config.yaml
num_hidden_layers: 12
positions: "rope"
init_std_qkv: 0.0245
warmup_steps: 200
schedule: "wsd"
MLP neurons of a small language model. Each row is named by its layer, matrix (gate and up: input weights) and neuron, and shows model dimensions 32-159. Each number is 500 + 50 x the weight over its row's rms, rounded and kept within 0 to 999. Numbers have three digits each. A neuron's up and down rows have the sign that makes its largest values positive.
A block is one neuron, or neurons of one layer that tend to fire together. After each block is what it responds to, as a language model described it from the Wikipedia text at the highest values.

L3.gate58:529457506431514485486519409465522498502483555397525524524461523512519525570547630587538486448500473460587470567595470474476477527484620483398531494536538502525465475415562438484577534460407596474491422481545434478426494489434560574522518473575478533515456608508507527475450409555518552435407538543507491481516529425508516435451463553451492537503578472488579559605531600401525495514462
L3.up58:420376461485462516500429421426526477508515483434577569453476495511447509463491484454500524426455466494475503470481467499387415372499392483533574555481490434494650508527529477526517473416468430506471514450525488474607512565557460450517489586474480495502514534529514495502559566504586636544484490513567475512528506397484487328479537548514464616524422477469460482566527569474430539459482
L3.gate110:482431447476492542514479541482470497432467457477501452484536464494405395557530590582430408488465487414465520508543527476447519480548517436522519537474538416552515429589551488502576471495403604522556547438517452497558408533533429588549488550548525603496437529481509525530493543428556562527457514507506535466505464510528566482494534497399427506483554472499621472495501558422527501488502
L3.up110:490451461533535549513427419465554527418541423486483536569478474466484452482480548469428503476515445465516503522482636503400368488600497425587607529547480477466456490535413442488550462482481571488515501419479466477503352578463551484466503560436519485463417506495391561484561473507524560546552519508533490467515510469542522466502445498538571546493519460405553516482496566538561610531525
Mid-word n after k/con. Second fragment of a word split into tiny pieces, mostly n after K or con (Knives, Knox, unknown, connected), plus km, observe.

L4.gate56:522476513489483430534499507461432523541485404460465581484433481629489562475535547455579559440480491536482504530488378527468492402516536557436487496506410472484484531553580475460557386526365507511515530434540449528403445428486502585529461458468526453438493493543449496590492383476494549536588633409458533457440455499427499478496594436495530483496422451499427537530492452567493488485510
L4.up56:499504544501556522533415537457548564470483460476497483462464565552555557457420471450510548482572428607451577478509469497486535523496542485518454530517392470522495494538569432472522478474439533485560465560420554565418511481504455492467500507591510575472481587472458490593542543644473556526488535457459505427474450416379489558519565456459636571469454450531584526437545546543544534498453
L4.gate103:570529541508540483570491534496480604480445416527472562493450468461563536438445528451477511585528483538477500486549560454545482415509482468517551447625483475492493517473594485469522445467384560522573493533497479562475436439511554500578472481466472488552493465590545516521547493548449497456483512451524407495451470593467499523537604521412534539516440458568502371417470542569455521486547
L4.up103:484513544574562559517525590480574583496529528471471565484468492524617473470477453423554448443493505409482484446509518548456415458367373485503479390505470401482579541507570641515432527472445543456431498491541511539487455488487525500531432453433438482530525577553525519504493511500412466525535482464546532536499466494559528569502537489525500501586506478542370487472392550476508464504566
L4.gate209:444498593454593479411510545595490430475473475507506444559426476493410444476473526547511432488449535501432456509519442528391497464517468433410410491540584482495458486503490531558537453404427592575569529526522512450466559482513431446502497479531476431501410515472522537508451452389471472451525500458557495500420444570442526498481447516524547571497416571480499487564482429453470454462526
L4.up209:509599460558548484425465480563468487435532511545526486534546512469467498497483459531572572447452476470451514492586524520565447446564486507444486460520543421550586500514495502515495487438524492515547566494476468587408423522518471490504460619479502564510386548511469553520532397459538584517478517549516501483453443480407579527538409456604529592402521519492470561582549518517402601447534
L4.gate234:572516527552387506489476407557415605482571505496520454475573550527504504536510464555519550437533507554487507499543459498491449504409588471514533456508607515532527445545480564427407457558465518516472534506526515541435539426472527475506424545588496492474476466459514464510540481553533492579405635479485449502521446558465521542464530398448411464579477469528506564531496488564476544453537
L4.up234:508449519588585526587507548505491558594511432510511547514554542523485515511504455543479531602405493506467477505449521453566454421517463526519487446514513521575544460474525561411548529511546524468458504502533454446544539507573599437458462518491418487501454478496603513527632543428368515462499517468538592444465487507408627572497516527482450539541450532464500470548511495604453358474532
Clause-end punctuation and function-word endings. Sentence-ending periods, semicolons and closing ")." in Wikipedia prose, before a new sentence; also endings completing function words (th-ose, th-at, bec-ause).

L3.gate137:560515477469545421526576486549534504537560517517495432495536520485521495498551465530519638498519526487564528471533532485573511527526512458457553470570327424544488456480569493504557519575499507510469531520534539603549479470560529529521412589446398503480495472406436516592452587587576542488440428512536476451497447473518508514413465518467552471557532454464530540497577478510471498481526
L3.up137:506593461514534538613497538509570518572492399520442448493491478539619495427624523600456539529554509682582514489584461440470447464528481487525589420523450467519549515450518482510496542502434570498465505461621519504511455522432494510529512538526522519491455454480548523551530587537474507484446468536507385580496519489418491601531545494404380474509520552555489473520435509523407491437600
L3.gate141:442562516476543532504522544537465533543482469468583499461528456548482516477489498430532538472444578463486579369501433482555490537507464497437494529485464440473575563499551603619433587533509520492461534397540470498522491526498549561423516602553541501530490529494466525498503495499489515475490405557589447477476518551396440430463451504506480469640563473491537544505408597490553444362482
L3.up141:559561509505424512505468622568477507456440525567554539548514514463528565456507523475487571487556522455618531415509510505515501543511407468389522479484485501474640489567484555574475458475444528557542530478550445457543504546483497491533436465436477522471461467478480580690502478522501522458424464520586531530532510455435476552390515547540510477519481425497468595498495586499410506489545
Word-initial fragment pieces. Short first pieces of a longer word split into subwords, like emb (emblem, embargo, embezzlement), ab, en, ar, Car, p.

L5.gate30:522549589479474560431498607591543561515575549539477516462512498539484479534520550465459494486533506474496537484446433475555425490501522575542618429404458561477451577604534465507554547542519601407508561495499535490464496531460550521530410661481468530498435488496500571582459428462526517469618568489547483478467490612515496463469493548531486503539543479500532523498469548561413525544527
L5.up30:501514551546529565454490524514488470491526456546535505542488438503548493523542398445477617471541511435538515556486470474524452597445449506603540473485570513463511530575517456402507577526477527434563556488395655449502514408452499470534476534567498479554464511500533521495531558457508495476527518508489470456471529445460484429487524435492483427489615575523579424524466533477460433497561
L5.gate49:529519449528507491535474496558481404363519519517491483358463586560581528524450527516488499467434484473512460509437455448466428503385564532501572460498471543526512604432474467510441546452586544456525462444487444473529564452438554414574620530486494461532477497481540542454465565518526457545564483475551581551515563574485508380550486438513483490496493486481515509434444490474552510550411
L5.up49:577568483507423468505552502608538508374488437468502458494544495499469573402484486473512525552538451453511499559509511491474469481481570510583439537420485515572524406473486562448477464408529527491515509486462523502459541443462531546437457508524615370515483484449545544528382604539536465561538536495461498515577507532443501578408401456411570474522512463553587516563441457548522515490520
L5.gate88:504537374568459519503523472477437588436511549426538513441437473578524499484569530544440494495494446541433431513523356535560522504535592581458397519527506546435373503583539482506527494491411574537476432533531479485493477528562551465566472529560439547442560455514500494551396484412423442459522474453484533546487481479482533523592441521490437526424496525534481448538440458465506414458441
L5.up88:501463446478454518431484466428467509436539562534466478500492547581501495473453492491497553491559464506397437388546333475610528533462547519472425513511489518490508452527508536616584432457525479592501537507591516483573427479433464523535560521580476555408538497526437458515483424430496545481587537527434431505476484519507455492502524480481558527491555493632505452583442491432476513509498
L5.gate91:542525497484474398453424488503507535468560531509536475466434475421545455447459514478416568480556585509482463542430506458563549457605443413464549495419473469471498477635507503558499398485509578445507478472480556453475540543431542548548417478486514479466500472535550502500500477455516496478484443551439544523439534402535547464470578506599522443450556522536487413515495455556495498545557
L5.up91:512515502436465550452458524490478605513482508516482416511489483474541519526536393487464585500521377437509510425515583545481529562376460494478556522416508493525535545590454502515454526481510530504503511548479476502600534437468602569480581447520432505492443536414535603505477575463464505449609479512560501486519435540474501515421521442574409432493505509612472598573482499442630433536600
L5.gate146:506462558480518467456520552485517504522506443453464475499444592585511443502497514548507567438462435450512571453448473553447507497478434485482566479462532461530644497530456507498524551575570557514510514452472527531514490541512503540532432491485467428507428513561401555503461536516491364546471476558522456566483515558598560512522582434492572478363511436497528502536483562538575515565601
L5.up146:557491550487412529468399576527548552525510460532537470491443605499504510509500522570553504476504526462505449470508519466441621502490490372562550547454577476522479517447512519624574501558455555538562496532474559483472340392589487542469487530479526486463512414560446474523440472495430509468532500476485437554488487490472537498464535374477600516470440597460587514543569521496518481534553
L5.gate183:512549581528547500484445454559446507418574482493476421472433518544587595535556463541444479553464520526548508454479554544473494612554446450392550403509496502596523586445444510541528466608562427517510537555427479459532457483502523548442518554578477462543501419447462470494481506513507547615495449510583535472515545499500546461523479513465515483540554456573454474606361564583542516445495
L5.up183:482564492503508536480534489572404523507517618464477464435510537570538604451432497517495506550533542548513574458528477513495477508529427414529500541504485531595611506436436534503466476567588421513461509528398452487510418472538446468425500516570457490504508487445514411485527451501521495457491500531515483458445622524387508503389467433464496466502555458515555428519404545609563467522498
L5.gate188:563553458555354475566568512479474520457435414556512510550514522454482463530424441499518460468480433466546588520551489556542509555583575483510514485497454517384324478571510504584533487479492573444482494502490457478474561479474484500553590586474495416454480486510432517534431510493478485583433487576498559571570510537437451540420582572488519549483550509493496498535385628473522540536491
L5.up188:530562500504456443562557470426493469464541516463602519548536533411489502528544452406494515521537442375538511497523523602574473490510486528553485424478489511460483532591530432555425534510555551426471469558439518553519525512584482540551516483545567482479443415541482539487410515530502492550439427580496500592535462517431515485448547481474444453477590475512464481459349435537521566458524
L5.gate287:403466373481437431443463580485453496523521519569520401582515522487523460465488599388534541523539470488568530455513449523407545568507435506443466574505536484445491530491518546483476462457513490509595538542523427545442471582436572527417433560547465520509470482394487552426561453421555506467538525501415512519530560530512474504483429484491535511496430508527532495460465504481553495522439
L5.up287:583443515508551464520515521568523553583578573528534449545486575487535474430518541470459509513526385559449481473519515532471439502449513447501488542551536476443451525609569488533523501455507432515567479525479491478574454549511489592532531531522459500508540347473510514461567491481529581431480509471529540377440472499495479450371460517512490463432533481495539431416429457497459528535479
Word-initial fragments. Opening fragment of a word split into several tokens, where the rest is predictable, e.g. Car in North Carolina, pop(ulation), Is(lands).

L5.gate81:484488487418491497436550583441564518475536495507511452477516456475518471477533482546480581477559539478425441501475494510523549496560545480568490486377550437524549476482451509454497501493443482565532461508398526405553503536561500521505550458549514431504496370476487591484596536542514554494424560459468502506579428524492398561621463524476449528591523469470550465465575467452491563532479
L5.up81:493482503545540478511543609414480452534517515415569488428454570576546513498504494477536421477463459595475486456502544534558450453419478482594516530460543462470544497529501546458542443546476493548505498489472415411465394415615507495577555588480506564543506410463563531505452442516500475532495451456487519582540534533548491498590517559465486439515485374518599531474541463573511548492435
L5.gate141:600529497502467514526456526522466424485469509480471487456574492521546625504432478498508519487553450539548531570523467485521446482471464516450556446488416409475484471577536574399637572580536537564537534522433382514490553503538556582555579535563506528530464557562520461502528424474597521582545516442505412501453406508523490575449552559512553437559517501514429494479451488492545491472469
L5.up141:540410525453514401549561505490492491518595561447554510542543491436563544624566498526478518540528522479550463449558499569517505465566531452446573481544430470470394476505451384429504566489478487504504507541561481464473492465568456531501496580381468529519465521570544512430497533532579498516425578566533485565437369422530496403562450524501508473433448517536489479487466476477523501473500
L5.gate192:527482470509474464473554491577490489517589516461478492408490456516408384521536519521441381534476459446509406475498474490479484552522479562467515524534416550475518469472581450438491486440512512442482513580571414395523530511595450542498522535499502341454540534536497511602531540524530563477511446515489503522444541462488477469579528555479581528537447404529587486543399613484416538497496
L5.up192:524522439473374493429496509526458465541480495473489521526432504501510460578502505627523542493520515510590422429471493476495511494472543582514439483544497506546514469570577507485533453437588442423542564487543442429480426488533441594537548580516578438525473523462465506527524466568521516542473387448456487438472405418582449533470491497495533537530495493526622522552490498440484517535640
L5.gate201:523466531611456478409446479569517501500509361502563562523425471528475499462498489536368565518478481463473481516442443512486507477570581501442457437461493445525472444551586564532513641517455452528525514483530525444467566501375489531580467490523540505464465519474491515485466432595419495527573507471439559545519557488500454558526510528469640513524544497438520478547483561463568503440591
L5.up201:468525479475567509400454465539493578518542504446546598488506516540445548442476526585539558506444444467469516512511566508469538574481417463534464547548537493501516550456515495457482485437454477541482473437342522530418443536537538485574482435589522457452506439489571586471536457601514476543401483501484541548499500531518514466528438457393554521512476503531519431527505416455450509532504
L5.gate216:494452476467543467462508513522401507549477486421565432537495524468480547415438468524571426501511466496560482461534486609364420427499425508498447565491477389487489448531521395398514518514409459461462501540453456534383418575490463521555414539467523463489438506522531500454464562491498430534476476458439571431447514482535525553484546548424572469515603464570524441487496545535476496476455
L5.up216:549502539526496506563551466520461417559480521494501417526546483563459397524557534568564551547448477474555456564553461511528427516475605494480517539513421455489461503458536548474461430449452543463423445463537392509471526525497460487434501498543553481474491685531554486492557445578582561550526579486476506542515411446424511542502516497473528489575489502393591501481490502519466533453529
L5.gate220:520452546480497471441604507498486469569469529433445482490524450480514575526474465551508395542551495528546397520489531596435459476527586473463407579518476418472472607409495474507392548471527506555505449493411414494423523567453457469507510505417519415549443507493427553524559512528527482535534528402526580532412452476522552586548568453468550564490442483586539523461479555517561547473519
L5.up220:491487476526493471409528483416582518541416530440506500520498462510469510457512585568574402553491497414530386458497509478565410529489475529526471530541511419485460428515464492460506512458590472552443497408445422514524519525536441561454513555542506539480481503463419433464478417550496538454512608465485539553485482539485530531537519430456631564529492413637570467410526558500543551582492
L5.gate247:481518529508596434524527532595483539621500479427454477506506508481435424554551488478539553604518558449461402477457480543438499532578464502537474538383474535516584525508453567584477597497510488496545512472558465416480415543513524493563567502468484512472485460523485565539525500481485502566510460463378456492449560452453546540589482440499531501437480486493539513458566584525535612562584
L5.up247:487509447568500595414534527529488421460567501489569374529491460444462453483475475592542555550507505455577567523462573533467463501499496417569581468535565535456523538525445572468509495425548566543445514543452558531447504519492521459470488505460536538562476594500528548522510541518482588475552407426437474517504518618518566508515532428504562465417484581465541470493529550512597458459508
L5.gate303:475455469546541536401518546473370483518408403504468540527516584509459464518435456470512480557552431476537577481346484516499514413479470546473485486551490394456601560569472517435539453474456496547503535504490508471487571517565563390529480516482498485476514518512478506534494484423472419571467446450509442382472517484417475531479512567445526535476548455503523434506525494466503513542497
L5.up303:382531480540444431445516607522542494504527562495487538537447401554465448457525524542533561484514397399442509397444555412495555466500498490564542536484519475495566469452539445434477478467462443492485599474423489552489589500453532428546444428493423549538505443507524517536456531466441466400516558493511457453577457458539497561554490557507532408491510530489439571423505476488551467528454
Mid-word n piece. Fires on a short inner fragment, mostly n, that splits a word after its first piece, as in Con-n-ecticut, Bon-n-ie, s-n-akes, Luck-n-ow.

L3.gate168:476488560497539522612448452475453518487487446516467485553358513473457498402523484457491496464505449475371508548464513543517556515557480471532341548469542478541469414552582402455459484447521463549499489463472398459444531514540500503494478519464534443512422614584501502597386627513522486492475471519524497519487460518510543542516523512567539529510429466576476473522554480520523518502567
L3.up168:551441537438557446534537531465479529520483458487544609473471460614552504384478504570498575478414465505545397529612569477464456504529471422487466589526528464541584462532457510471486442535530525551488537448523485484434528462470489377601432568515520567479471505536528476591469632541529521520486469464565576546548502453451455502383461474459487495512431479611477463477518512544510507544491
L3.gate197:499504561442471420603372417469488553564544545521423589496531545483468435541495507421472490526581500518567541508572439505558468525569437477558453513587496454476542546605445541486480461515501517406546418521409500432490569535470540472516469505432480561442486382514522507531526482521558563545525460534520542618511550535497584570412494453442482456529429462526553533443524499545475506508461
L3.up197:484485484479579490499475449463559462490397485533504465469515491462529565436451451416483501572534510525451470536506504483442538343459462491560430390456541431479461648470463446441537549416532450525496503508571477474455571505482501448487455591489415472556477563462600502527428538488572538451474432511619522451503538478459441454487557439568567461491493533579548578485587566516541469519514
Word-final s boundaries. Fires on the token right after a word ending in s, mostly possessive apostrophes (Collins', Predators', Employers'), plus following periods, commas and colons.

L5.gate6:474564580544538513521468511473503453506520520478462552471496495540458533570512466574501490499466534500460489501473373492521502408516506444455474501505544477639508496462549532435549525553443548514586432536549519510561511453583530457471459492588415427493454516477598488513510574613456513469565396493518496575441471530395546616430575507523626527496429531509477544515501449474479524505471
L5.up6:406532452551496505515498576507605601405522489410535484460499518569477400500488528519497462522563569604463484511527533488501484502440536463453487444472437421564454497518536454432542455480582532425465494412511499622492493551471433543505418409562525567502418554470423477474448539531497548511403507553500504525491413470474505419591491430454531511561547494489542509592551470565508444492573
L5.gate38:484531622575441541557541455504452524531495435560472526462565444490492596485568508392595528509491554572462475519479493489421526466549520531559484442481429522501460552451512519514494451426477484519564504493477419528453544428504506514606439566528508518502454555504460563598492470464532480452478631430522522493457450482516525647500537534518517518485474375446546577546473567438428531609537
L5.up38:537418513473641556555429463497527540467537529499546512506519484566474521443502495531472445555466517562466500486442483533499500445518528470471486508487465543526432547551582517514590514580452463538503518455520439504461517478479485446543533531513384533406477527455592564559507498599501516458433607513569523452522536476449480498522574560489446571598482397533427510511426440569528461524526
L5.gate71:567402508513533514505429472550467513445463502414595525446465523469494549529481498464490589446498560462442566549532496505589586556565497481525529441436513502481572514530455432560522502497466499566590381553552417509519521461505521432529515551542557521476497419578465488535375555410473543589533496454477513462464450595505498574557440517553535486493462500526551537494489507478477520460535
L5.up71:600630479458557484539499526489484420513550447543472593499416498428512552550515450423459462544550494474646504494556486483495627452501586493521505466409460519472456566504433477467514481519560520572501504520474521503462475439441556489520528513483514570519599560461507542437548504466506448520477449464576542547538410453440490559530484457613523511482599548564461529402489545500475469555570
L5.gate115:375450529548492435459506474460601521454578515546415501466446569477477520496420535488497526618469514599548505514427502530464457451469546582651553538461449537561425472492491573449499437407436572500481496502429450485446505543570566538544447517475486568508608438476521579574509441404533580530481517486568505485597433591478543538480543538521451497546526451466442540575518482476461539504547
L5.up115:518462516502550540487508640482496489502486510418486527527463523509517429436435485474459432566495527514476539426654475461479463552496452560482475412599457503567587534464531550483544498481590524418503484527545481519598415446453509522433505432483478550546426536426476506554486469551512584529605492504480461516389473504442520457481492500496537550464507470495557504640496442511526565498579
L5.gate148:447566501603566575584500529481514500523560443425480491474439447584536437446522455509577599521492504566505494493506463464404515473553505484538512454478494362536451566451571543488419481492519545551555560528498484544462525398428534491471477557511564597568479550551538525499539501586420477495519518533483532552524490448371510503440528503436481509477409482539516448527429592496577518511571
L5.up148:500516534482501549514532473468563546505523414542444453633430475440543470478485536520513560538423444523492444452458551489497475468467469481495556479535508425488452575548599566436480457438577511525492520477538518583490480519462416460548487442511524596459511474503438507603518501579590445514503564508558415507634424422429443405550527562502485521507430457471551488494442446451566519402592
L5.gate178:448484533540472513513517459503511508449489461487586550546509631584518469464500451468441525573503538395466524529495414503433506517461541516485505447587581617567471512424569474400452463474479459553513492481481466523494593537499596557480428550548600533543492410550477432500582493361528515522586566490522536403524479497579463538553475541475556443577514521476530486521499555468462500414486
L5.up178:465607545473480550543520620584536569528502511481548457632400482562485549525490464438522514542441454507466577488573456528549491569504419439561495450484409492481500483549585474446504501486465519476507470489604484479432542533487496453526427520429507535519422460453487593526480457412522509491484502575491465349406510507579486514533551514381542561472466514543483505375497539500478604501483
L5.gate189:474534454542454526477435519422620643475461570491565537563518518510502539571497471434524472558519423405441482518522437526530437492439518440490547481505563447559516423513463564562520604532463559530506494475514489497469435553485528469493466520467550445449503494528467543549564467415487526454357463536522444489531514427537579419552399476477397518560475447475574497544513534489517453511530
L5.up189:515556531558578497492479457498479523524525462480504565456454475457460471522593428542484546450446472597498480527427593396453541512604572490522566565494527474451459462480435423495471551438424448536549504481522453458484543496543578432542520549456491597444425452495477464456463412439553547530505516488516464536520434477493632553597489442399451588422508566530467511544484471535574547475466
L5.gate250:495552537510556577550435465453402544534496419494560583474507541532510593418487520471499457532534471518515509562500559449458548469415502543523517429573575524497437491452564474489471448503468516505465532438473495606420546533599567474498427480520508500477468490486478617494574450514490427435519605545476522465461533538524447501522430483417575474488526468633496568581481473472508542512660
L5.up250:579512454477503523465511437488511572523472506500431537538516571467519345539509483506519483583418549500424451499547462526546532548553414509532501493484406528596508444494530551554542461447506542472560514529520549517431549424544495442493481499506523525611474376492480443611470514495461483487433602520504562489519562551496611492456580488510410536396456475514580472533533553543500539552619
Sentence-ending periods. Full stops ending a mid-paragraph sentence before the next starts (e.g. "shaft.", "free agent."), plus byte fragments of accented letters in Slavic/Turkish names (Makarović, Ceahlăul).

L4.gate42:521516552426616573448573499559593520464495568471451567555497485477407550521591543618467466580452515538520528475509499412435578494538505500431483525452520392573430478557528508439549524475571498561554532393475526507516578423551444540519516581529500490463465450592454540531443503450593487529474476563471490446433534585511473586506450504489390466489544484526367490502498492465496492566516
L4.up42:579525605474524474579493435512560524431482483502472516496528539527423459491612576546439476526577479478505594483476426614446569532492410393504486465571609497485496438514512408537540494579452582515450463464447435516553575481553458477459411480477552470543556450539507597544418524480581530550489483540391502547489532447531548495483509501514447578380518457542529488466499491544425471515466
L4.gate64:527543426555498555569507469493449557547516525412564538485468554487515465551383449459442574485637552479466524633491504589527472484524500456485526477417546545509412605575497506529485445532543528489476480552524481513503595549530531451548499501472531517525490431536433559421452498422484347627484452452562460577479483534484456542467466470502463491527589394498503438444513535537483437545383
L4.up64:517501454554521580458587510486526486586502548539528450507538552464525401476476507468461514440529479503549552514511525480504464485489576515553591517406435505445457536496548451546483490576554543477441421492589465566445592567414516483601466477481489425498444436504452373471486525436599432427470471489509468560475490480478568435472411501535403436537433477523443582478490554488511521529430
L4.gate220:570507553506420457428504552540543471411593534479487525550490515469508558583475566581509406590537467505575569473579402466564427459561483494475554439439467458441501509438514504516466518512386523463562590525548540574559522556500603500527536509388461479555434452515487512564519554418503533458540535547543494460404555496446569540486447578452574491504467565515439482536504442578519554563495
L4.up220:508628560504601398499529537488545456461586539569526532494515620521426575459523470500526441567501497442474509514480516502523536421513550585456548567515466493473418505492466513460488486445483624558549515532556483489561530567473456554507516532423393460623486558465554562605458584465457458470458512587499489488477473518409488416485470543496514571611570482526476490518494498476551465503480
L4.gate256:505485485496564508478475603505463383613514515581510506434419534543486414509454467436451467476566495476537577500554504393484590495505562536512515498375512441419429536534504474501448534563475505448553474489506493500475525553526464472438495485525523519545490445544429437459567473429486501456413494448500493545504529526462531497449512546569500467535563475549422390515472457523465431576462
L4.up256:517462477513454402434547446515476496498518403426556562474557511476494505518499473472439560491541523477607572505552458387484554607471490475490560446398542447485421514564462484456508464554505452484529512510581600546496509502555426546549510594421511512498540501521457505541576501522546564480396456467486546554510483497539475445415498521557483431490509466546498483458443410492463554441437
Mid-word "ar" fragments. Word-internal pieces right after a word's first letter or two, mostly "ar" (L-ar-ry, l-ar-ge, p-ar-allel), also Mar, ul, erm, mer.